Part of a small language model's weights.
Size: 9 layers, width 640, MLP 2560 SwiGLU, 74.1M parameters.
Architecture: RMSNorm before each block, rotary positions, no biases in attention or MLP, untied embeddings.
Training: 1244M tokens, 9491 steps.
MLP neurons of a small language model. Each row is named by its layer, matrix (gate and up: input weights; down: output weights) and neuron, and shows model dimensions 32-159. Each number is 500 + 40 x the weight over its row's rms, rounded and kept within 0 to 999. Numbers have three digits each. A neuron's up and down rows have the sign that makes its largest values positive.
Before each neuron's rows, "raises" lists the tokens whose logits its output raises most directly, leaving later layers aside.

raises: "sk", "itch", "ych", "na", "ich"
L5.gate2005:562473457481431419529541517498525508515546508499458561531489453474431498500515500497551487564488504532502518486468487506537483534482403520516501450464513441521464488475522393540505544474465471520506490511455465534505483498500537476544546526559443478540462506466522516463446503529534543495486507524457511551465559537478393508508489507478456498485558522537470478529482517533546487492490
L5.up2005:561498394483485448550485519516509458572527545570539578579485519472472482508489502519525527508574476579487472492490514503563499487444447541454530528526453439484586518508458425482549504508479442567511481495506447448492472529496491530488489531493458484508509452509494588477473474455525476512463537509490500488449454462561494479541556453489486492487465505515505493415469499489568452521503
L5.down2005:580538479477559496570481511506492488545445479557533432484460463477420508445560446476483500554553540533492524505539483575533409470521504490520519472512508485492568484473490508474457472508470469538566511460449454493431471512558557448483518479450493444538486535446518534520415501526485489495493477512456478539441535507579511562490534493522496514507507466517517483509405563533494522533457

raises: " Bh", " Krishna", " Hindu", "asing", " Raj"
L5.gate2483:449509474453493494537510515449497460429517502580491511500578562548496557567536481484457438513491558518500552454483453464538530578458505468533530511411536549553452563481465436494542461465574498517529553542527428525479562588509507539492511503590547461484478509476506570432531499473458507514534562568485528517504496487537515539581485580531561520489521529483542520516503464501524528518529
L5.up2483:468585487521468489524473533514502483527470468468558486600506504577495575554552498454489483548435522452489498463482447406495504590441491473572530503448563505526470435589467450508510499435511511563533456495506432458426554515498510552523524459521482510524497503526511581482467503533570480503513584631504529505537511507539501566564495481606532508477507511511550487523513463498519544511529
L5.down2483:488465460508505492504519514549518496447523493509547515589496533510545551502550464485473548532468523445571502541526484427471496570438545396598536495506566544484418532557539509519490454451506475462543503502549504428407526525528574577508515462527514519505448518443490485447529513501561526539585528597475531491495484497563572580576452456505479534422535495462549511512489455486491489473417

raises: " |", " |\n", " |\n\n", " Pts", "vel"
L5.gate892:527500457541447524455491511532574483462526513539478547540552426464589491494454512396450505528558523489462515495524523481495469451482574530492502511569452493460534518454422555561431491471517536536460497596521473546471503427534518496598487536520563519395654435562450499481478510527479534513444533516478489450540405471512507532521507536478572558531549473464466430482491519532521568475529
L5.up892:525529507512467524490477385420497521474417490533519553509416518442498509558418465474451511461393480508512454556503510457514493494527509510482516552512516532541499493462580542496470522451564481430463541490532497571423464501490527457524455527496511501472496437444462464522545557459504392571513531547493495476550498574496498483551509463499523489465482479536484546496495479552451519526515
L5.down892:505508496528471540460504574440483528531457539555474532572511547459429515552436498486464449452498414531520515557450495531516498581446507528554518524588488470487492484561523468451497495494516456517526530469450529498456506523534509539519497529554515530451534444471473510515540542493498522464569431509467527465447486562539483568422459450484450558461512444501525404491507477508489464458446

raises: "ously", "h", "va", "ed", "k"
L5.gate1802:453536553453494485526412511500536457541452482469530507545491451521505568447418476450523510436529486519408495442513531478535538507438470534512487512513462525504487496520505440451556480450517443542483426559541527489502485490404532541549526508541449574478520529496570513450497586520598536527389494587481453546579496458524541484540580500528490468465453528492449542561504519578501488531440
L5.up1802:517523558512465468486481421504505528558507480478511529558569513434488590538496458467570483448531480480497482412485524511538545513507577533436604448487499521485486491525458505442595480511480575490519524502543520421495522497512545597460494451483496586452482548617535532515474537527531492544530529519554449505469439416531466464451563500422511427473481541490506533507481489496500435498534
L5.down1802:435538489474495531565516497487513545527460460506565519455551398469432577543527515495494556404509520505448459471542529523511499531528506484432456497503531500492472558570443508497557413496448547441553544561520500469508517476453494539546536521520544487486526575524542567482569498484604545538502574505473514481491523520467496462497505551434539505491493465489559487500459504523545459505458

raises: " highest", " largest", " most", " best", " least"
L5.gate2057:448522568521460536489518426487477495465527463514557496465550530421557440495482550500437507531544543438383456509423544499409502478576522517511494510460459510548503499472551522489512498482494529517514506537493500564551529507573505496463550457496487559514527525521508549442521408509419506495456526436497469531510554468570550525479489470540487471497552467518445485479507525434526502556493
L5.up2057:502498416506505461460440427506475528531555436515520530484471550500507543528519503500440448510544500463499534604505526538472475499519516532525505479519538449467548397442476534533540505491508475494450470521558508523540473555517474589471478485562450511518533500478511552517492468503401548515442581452505506469491477495449553423558483440543532499510512448479458534490503511439483568496496
L5.down2057:403498522500525557456555517525429503483470427528558492511493541439527550429510518533515423521540432449449526489448521562445490439527489498483566509488476554580492483431511423459563584459468547526484544439486463491509496505606467559407522501478563543517547541486518560469442406465468528498522533407499529537441523437526457407511456485478549501530498481431500503497510550482523565507544

raises: "'", "’", " name", " in", " as"
L5.gate1106:461483482445490569506507445535458484526519469548565504469556515510465453523505510461523509477501557488509455470420484527466501477431473502498527517441509494537517487482493448511490533523507476494484499542423448540499386450460476530448478530513524483521536537521406512454385512497479578489493411550512506583510549502502491508456439449464509531537501562542563446524522581482491485553541
L5.up1106:526485450552437505507507509529464469493472495489571527503465536530514506532473467375558513503484528469610537453511500502489529480516514568463487505559567598478463449569478521420485485505485495439482452437477509505458463478563511527532449564496482544523483459540494494525503486440386475518559464531452502469458506492494537463444515488521531517522564535493493426466533524499493464522529
L5.down1106:462463515556549502464441507532497454537437516553522498478419463411489447618550530544489480499547501554489500553500485493456449444487555475499533481524553431530449476511565456437605477456482446471473493585477456513525494470441523520491510474460446484621462419461449516460452536539466529526440559422466430515493520573505576512503461485520471452497437532486532501548487502489487545476480

raises: " to", " To", "ington", "ible", "ibility"
L5.gate1521:476490495574523484548569483470530506419565467469462533489439520428534557504491496558470508457526427506542463487453524503520442476479548516545465492483504543518521528585450498545522463505487461546449500590527451485473493467489470468413473466512450504402465450517416462585540487444462511480503535542441537469588440466488537566530412569495473486456494426462503480463484455488495489533527
L5.up1521:507449470499467511555532470438514492480458513456522565561483508488509536483513471510518536483471458497506493553468458389550513580517538505483506487509490484506486528491491476451548476442619502534475507641461490510535498449487498489462456502582465488432493528469489483559503435457481493576476428548434477420515433445528555496461516540471473516502500466514487485415514473606500465442519
L5.down1521:452503554506419516608565513468515501433546487480425495443480484502423540586545478476515528513485477513498433494461425541493491521513500572506537539516456541567543528505495511485495562537571473442468425530522519521472465482434477489513535526527459552450606565475500501530545421497474530539498456559493498479525528493542513536470493500457427485489453460569503519480494463476544553507436

raises: " he", " they", " there", " she", " these"
L5.gate1046:515479476484548478548529421511492552512470437471483552490471415506557429513473562464432483506511497539467416493443524538547560501529519480472474476510471449572535476445546502467508539593490544470524523491548467489493468532463476497504475475563523526522474543438462510524496607494463507504487544531470445580462496414500464485605466565525430532469498479508455470512468451479466597570462
L5.up1046:556487489539547471510558492523487451410497543429489477493516457532570413534524473481457478553517453529546493452519502497486529499427506459560548473529514501514533465536536506479491514549497475475401569440468533540482494475435494481533511462494486512491442510550492447447498468609503466474540515507524497491463487497517460495544509501459466435478430481554462514543510479507575516516447
L5.down1046:499554505466487449478499481516475427503487468459477465451496481518508495560514498590410501456544545492407490581540532526511478519461577464405492486540449514530501538448525500554416471461529527476505522474488502538535507530530452527629580473509519556501467405506481515527461450498549537565494525442519430504510495554440514426486432548511523517513507470509494400534491452532503527474508

raises: "iro", "yan", "bourne", "uts", "ira"
L5.gate2490:482510497503481489502513447485505448456490506526463493429512499447514499452487397508559554488489541497524478467576482548493479507473503531508529503462439602510386484451455526539471580513509427492541483426506481556497501476449501454463397519538491424461571552475485547550507482480468471535479514551474527510535487525509505495521524558538438519460473491501445573486450454559552428510487
L5.up2490:499546510529491483477463480483469508497535570540469527493536468483475493537483480583554488527480555498522542518564529532584512598502480577465498482539515506567419498501503502500531495508563510536489513448505456468461516421461509458534451546438491531429512568529490494464506485522464516496478507496483490491524484504525362486514589470507463508450512448493519512543516505505545518442560
L5.down2490:486543478483487489520466493436506494457500500512505499398475425451568527481501499487494532477471500512471456486545541523473525456520500515542536504454486586495471482493527522494441487497492512498535512452509492476481469486496517492497425523583457402463516532516490484550503528495505551519466462477505533541446488609511496451494560445480483541457494492489496510538470489546461461554460

raises: " approximately", " $", " estimated", " nearly", "dd"
L5.gate649:545546536479553509427513533492476539519367559457574494548536541493487525485582487565521464508496518554456477496506530451463502482584495479497484481464500470502593516483391504477520482505570488489461504493435544498552502449587555511519543488519471530505474462438534470526540522525428517546519542523550419552485502441439549501533532554502544525464496487475505447534532524489581517546454
L5.up649:534558520504522476444489499451579584483497614511573445499532508567513436557531470489539531450561521466459531508471571507482512513521454480489560483448513458536554503457491425458489438466589505494506491515550490439546469458502576464510504417573505458529519505534490461506555467581453508547544529508551390447442533496528499473502503531508432504451517531542545420587524515506526442470466
L5.down649:523507440513515570474513467463511602457463532499506523560515461539443510527495505463535455481504511484448541555496593493442504538571463474466517516468467464458602458467463471518479430488551469516410436497516516508494526508526478515453517428517477549531515520456526464453536490578440508450518560499495484489409539466536511472550566552525563532468551464466542490529609541490532497438515

raises: "han", "ley", "all", "hn", "ward"
L5.gate723:491562519500445533544465435501488520577510507479483523464503475573466461424507523439494479486494486514528510468482499485525469544504478540560516459488414506526464419479556457514538514572551470497480525522523535487483476480456527520478580526481525563521531375506535482431438470562500455485504503507543476522498506452483460536592467532520467405554424491485523444529532512398493492482507
L5.up723:570481492577460547434528519566502503548460489536575486521515459489455469523463548507487452492511521476491487413531517538580480486584542547516498569499523498533521462509495537504505510597516529467437467509504524537454433494500535539487472487516502543505497488464601470491543482497449483566489476485524472471500499480509473481532440491493474544492444548459522554499418467480505466501493
L5.down723:475529384457471506480453528509458586542504500436445556552456544447444512467588560478384495501487490577619471450520526460569462484530480475457539481512459498544464490525487477530487475518533469424529477505552543512514490504468467534541562481524501459493527533524503550466476470424552521567473481529474496569582526439450481429535505491438538473412556468515450455430541474487461484583527

raises: "ls", "sp", "/a", "ps", ".g"
L5.gate1003:514542518509536434499512523564507494506489533451503489517491521491478474560487507482522491503481481481461535523532502530493536477523484508489508534484579502486460419518546586460514478511480469510506505461456572484465513502436490533472420569509575557526499421557511526576462463519512539494437527496484546434445540458502499475443408499546530521522481510475522472497529504506539526563472
L5.up1003:517550499423534493466502437535506496547481524518460540549555544492465475508531507424500524455505454472487500491538427535494427487471423476441527518495561512501524529507562467479557516492452496560461481474490442452480501476435471486498469451524515589518503491547451511491466440421514538535528474522437528415466490504496539484461452547483531521484468459491494484483502429597572512542501
L5.down1003:450545491511521523492480479527518466507485538475501477551546560475492414483473530513500482504504547477468446516537468485465488427526507437427551486517492548479487490473517541465544506507464573458477539526481450451521510491503492517480511555442517445482427535494507525516443577516529489561567593435466484450440482495517456481469482447555561481501446529508489494527552583484533508493468

raises: " they", " it", " he", " there", " she"
L5.gate1145:464504454481512509451520449519533515576409381559512518524530436483487415473503527458538510521478537517537569422508495489489527505461440451522526472517451564493514469596520466469530483553474536542424488465519547508519564492388519399548502494437495471547481529484467525514508560473561500507471540541500491508490484559526427533535461534515444446513488523536544485522493473477514495499510
L5.up1145:575566495527450394468468434499532496536519509490500487531471466460509538458534448456520514504508564434483564426433593486478489457464491504467419511542544500542461494552525548483541485553474531506544509473515540492549591523499474496525455487463425505565554466576532550548510506515500532535542497562437512508501507486544437430568536529510544493548545519489523532545432540517446527497474
L5.down1145:543473495533492597508544421512495511502461502418460525436466477518556461489527486483455566550531474531539429562489470570532527586507508581508504508528432494536492538488530500563513454514560492515478551539490491554531533479540495524486541570558461535474401412566437559482554500440528516461459493506440493539518505540485543509460548477572477540441601491505441525502459495451453497463522

raises: " any", " if", " individuals", " person", "holders"
L5.gate2228:465458576448435405508535460536472508540507554475497534460470457511516478491522456414504531492475485551538500485567551520455515473610495526540449565448544419533469488433467471525482447439537525576555534515523524509559525529518498529551451528504546474451524442474499523489506587516494499568520409497544474474494504524508457511461474482594560498543514511570474535540476444472509498489524
L5.up2228:474448449504565452495482425447534459490531499472519518506521501468531493487516473501484516548491424521455525531505448579423459513483464499490498491558468450542517453545556464484520494533503467550521424534540457519575505542562552465541422482545476491440532507506485510484466502554523495476509533437500379495516579546444508468523627423595492479518523499541475540504514440492531432479425
L5.down2228:509448532521547513485498558600521548551509578475479501478561506558531484510568413471524514533490498523494524528429548541515515474455536529533477535513448498498456441498453473463474541480514530486477522495506522493460542464497574468521440563522472551501511591464586523502415482518543534543534491486446564450520491503449496502539520455501475446489513508469509549529483489577536467446474

raises: "ly", "ers", "ing", "er", "ings"
L5.gate687:519466493511587502511439558505511501466491542469501444509509507482480511495454537492588448498522563521422542487495429483454487513504514395458507464495465449505580510517480522507497542449518491539429473524464570439580561470507546573462438498452589501440472454451534505521473489470451511489561500578510423479461549562426591531478478443496467471556485470500486494501506517481456439544445
L5.up687:512447525542518495575495466442483531445563509464523490617451500553464617439554548532489474466524467446406500517475505586509487550498544504457424469528527441510517518485492478438483495484515517523377496469486562475608497506500567438489410529528511521489440500465499471499473453463451567479507531508523539450502563480513550465506469525501562465465534508504524509521495524483462444479513
L5.down687:512564439446507462531512471492522525513531521500502449542467479562490492483571492506462484476508453459441455462449516523522458500490514497569505458469500493470477554512490509530505440492582459438520565493488510470465462477585513501533448510478473455565525548543569488493541408502455476513498519464459511617510452472507506505568473514483490487526540492499516471447575559442406467520477

raises: " \"", " such", " like", " meaning", " '"
L5.gate740:590506496508499559468499412492548522531438541445491478562413498552461479488548515500528481516467498554562548526510404508498554483481485523485533434517505425506455495470551503432536510507515542502488466494434540491507475528465502480493529505496538453486616504451528565534521466473491412504468559551453507448508523479523510572500494462469542528457501537432469485526489496473516476554504
L5.up740:527475560534466472467446531461528479455531636456518448485457527529516514530517493449512468491517502536497509538545434505488561523471534498495527505437475519493477487498529467488502545441493535477490424516475449506485522519451464441494519534500581477478503470431557545552549432529508440614425538460488468455524558487540502543530424479525525520480539483507488462533545514471556467514473
L5.down740:449556469522480550522543519540554616502470536539480547550487562515470458548542502517479498462516506586465452501538578537480514461484463426481516481482520496483471518484506474493487495572498564494439545502455524494474540529526497561471488478435521419486413415514470522532510469489504520475545539498496436462510608546535499481541483537414529568483544552450504485560442492450486469449536

raises: " provide", " make", " create", " hold", " have"
L5.gate819:451449477438436515491480464504457495515485539550491539594476418490474481559498548540484500479536487512477494455518476495503528516517434494487507456566493509507482448525525582490536545469466516479509524492562512519427498459468551530489459487526445514517426480552534514469451481523478475495478479471478390523510451447524395461513447471462481526529547489469497454539551531456481486515450
L5.up819:506491500499493502505506462532409494495513471500405509532547521422480540524480431466437490451511520463506526485526449558516531477537390488503483502535501496495502462501479521473505499496530539487522515436516543461542535500429495553522548489470504510554464509522520473504457496517551508471461499506404452494498462525617486495501498455526484534468528558515395461572520499443394542502459
L5.down819:497433512332468478538464513517501500525507489494507498523557474460463523503516529459506518508515479496476509484483487442548520541513438523466510432465446423498464501478549520448512492491507493530487493520553532478438416568457511487589577492546420478483384558532548465519499458515507479485501467490517481478476509497483480580462469515505485473455479517447468549543473530434479489515491

raises: " with", " With", " between", "With", "with"
L5.gate108:557471507552492538495528545491501464490481526548502442503431499463451444528509430471504450430507537449510481430475508444458442485514404481463480492520494413509442449407513495485500489535469490477546552479537498492498467501523475466513513486549486511531554478508479550543540522552516469504448476578461457496472504509511485528539498476422438568524531403558506426527512428489507476513487
L5.up108:463533488532557493497499521500528480396510426450438521504510444519435522482448461517536428447493472540528519542482507475507509489543488411478545469529541523507428448514496513529533483453535565485546537522561558540484460531562446470505458501511536564529527566548536541513499541476494451556483545545438499532411464500469498495491489476541345451550491508540565493508494416463567485461551
L5.down108:415421443568515487477485469504496492464497504531418489510470467518487478586535482518530514532511492474523498533489493513540454484479453510524559451533486566493465428460466521495458453505485526512555525494564455513507482534527447538519519478482589577470502506547510519541426574512519467512399446544441522533486531492571506516482495496458513470584481475529541514532477434480562526491462

raises: " see", " they", " it", " you", " he"
L5.gate587:449454498537464522504441477494538497531558568440492476453543440443492489487484528565483531449448496498504502499482500535489509511525491494499511472481498496517540439522530527490512479548564499527429471502485558516522462577524576489536513525507515483437498520472494527544510479459554557521506440397451486457537498454458499554566448503501514494561487476483498484459512506570457469557483
L5.up587:526432569560447509500502505522455472447452568470566526619585597504507543523559576526423599494574500493583492581585469447565552534512450508496511526484476462502505498498572471425446517510460552451489496519507472549518470466536546509510568471537512522444442510433515461494536468457518554371412483388480539438449463451467560536514484512479495466515523464541450423513548475508476552511479
L5.down587:451443454478504465554554487528506474496611459480522501459463481525560454506487537523464499492502416525419440549449457546463493530549566427476552518493407505440454486453497459536529556558574519464533543465548402505519600462456476533480552464554528565465470510527483483442583498489533491563530564439466478549537530479525479543500493465458468505497541519550433469528491473437502519520497

raises: " of", " Of", " Service", " du", "act"
L5.gate2512:487455490541493470496488511487477480460549545532471453473515545439466484506521507484528521488464488446478539464468504501453501481576540524503425545434433440465526461453507594560485490542530501464503512546547460544528488534512486487543494509531473544521397558505496522523473545645451468438538492588477419540462490581463530577508479497533492515496474496472437579508425507390513542608524
L5.up2512:520476478429455498543509416428472492458498535507471570497520498529513409595552542485455523528487505476498494505519511559435500489507443433440515476496510437509493496556512520546475525523536497412531497476475530519485501494563487562405522498469453503451430513430552523420548431570514498511514596530552469513474467564464480527536464511462546536545491501536524537480505611479475462621533
L5.down2512:520471481532533501495518477499482441516469492468461507551473492475454500505466533461556480527514542492505493481499541517416535519545501530507463420587462519561450525449538428481485510554451458533494431481540465535494450476488480479523495529555483564546541500526504527477530478469487411495502451571517527489532494460497511467491596455504521486486506461478525465525444487467475438442485

raises: " to", "ischer", "ati", " To", "ing"
L5.gate859:492507532554423529535502496478494415479527550558490460468431513433569556499558454548539431433483427504515394429444485505432472482582535520548511503460473486498521547558478466544470530486460502505462450485487531550505481516555529588516470493524517500463490490461544514484490484464456538519504463480532536482529419495496485556523495484505523550479496501470509466506485450431451496480516
L5.up859:566503447495557505520536520490513507515514431541492492559490501525511540505462487458506509440517474439495505506435464451461506507554401544506583542496545439542450488502444483559472532472456406497562515456471523568502464468504508521418501527446430496440531519553544528523538468519488450496487486546597477486530521453485540503520504506468525537464592498484459456426441505447528478484478
L5.down859:491480502524504546483520534488491556481466458528516503487487500512457516551517490468539504498505437498479435527469555508435503523456526524552535461465539489544526435428519479509467486473483448474543512482497474449500530464561525505500452501475472507402478520480517470484496490455570551486501452527519483433573512484487508443477520546511507561429551483507493448541470561457467461468512

raises: "ular", "ously", "ity", "ably", "ables"
L5.gate1550:433514499479486537482637505513449544463518492514467497559460524459521504527532446476442472523520469455451489469484486514486460604496581495539456462474397485543536453520529489491522457481528519528513450492478463458495472548477484545558509515457546521484482505525517465536559550582487494501544469498536436507504496541493545445497488520467529505517492532611425577510530587526477525575549
L5.up1550:404454497522520475483495521553493520475543480484511527544488527483550523481496501509486510517452478488478524468511548526523502533513446520509545469445432501493534489543511501472525466457531488563481527506564457482499519575512474556557420447482464471483479555484471459518471540430477481504502454460511510495500503509502521447577495521525520497506568498443513468517536530496599531537558
L5.down1550:484534511512518488512502522452446492479515457462411442476443587475551537494483526416474568544530463414483510541489500442551464518503463507493469493449434467516502612463496480490504446500539469516528530460490491478530446510425483488557512496483525471514555510528513461475549423509441414467490482454491513442486451511554555547560481531504485466427502498469562500433518456520536503592479

raises: " while", " whilst", ".\n\n", ".", " was"
L5.gate2218:449559510531504511542399533549490479447491460522481485497539523424463503561435502479463517560459512440482455509506526471489479457477505465497498519531386446491490609484417465490520503494531533468471482489518374527493509485543558547529387502490470531478534550529470464471536506474518558562474583473508530402524543435545480603525420532523513494481504483529498504517510522395542496508456
L5.up2218:521497524497567482492415564506522466492523472500511495435459532447479470565421537471478518561495491452450435456514535479503514501526566450478478516536429461456506596452480492491536484440503518505498502503427443531507505495496548458484466533457446548518559516549471505504588542478507490522471528499527546423549515489533544591522463562524533533474456440546473459493450525460547529505444
L5.down2218:490516489515431511467555471558469484496482503609524466466458460433512440519562530423457510437559534436496490562534556489528527504547556485508546495473452453472527495470505489487516452525443507501437529526474526579519534507532538497508442441476416507504495493490440505537523498443498518466503481500526492495549515489508495547494509537526595491472559529498481455516459498533499520433485

raises: " marriage", " daughter", " husband", " cousin", " child"
L5.gate2243:536463498492510486520516518453458531480505542473502470466540480555524523503368541447512483605452532582445511517534513476564508508556477428564506525485469471485505513447447515530478485456463472518523458482540413460502498473532496510469488536443492522546503416484546600441481558492506467401498444514506491487470521473484499458507565552517480468413517479496499519462463537474519508508479
L5.up2243:470489511560444475461457530432534475506481552485550525476521461505456550477480407564503531457429504538523476436485500455517511503532535463507479558462507480485512523487538510514478473566614506527510473599494501452441499487517493465456456644524544531533567513529507477525425483449454513502489519528455478502466457551547472501454444574514481537533467535484443477427552484533486523479485
L5.down2243:433463492516524495493532481466498469405472556520549515517486503542480535556517525512501533483470492604486507529554502506499520532513510492517558501556552522439467554454504525484461491516502403457592474497501411480542514544483491431428481524547447467482515554487550401478344536514489578502518476496555508468551573480480495469524496565501514503515505493393469536464465535470503510424459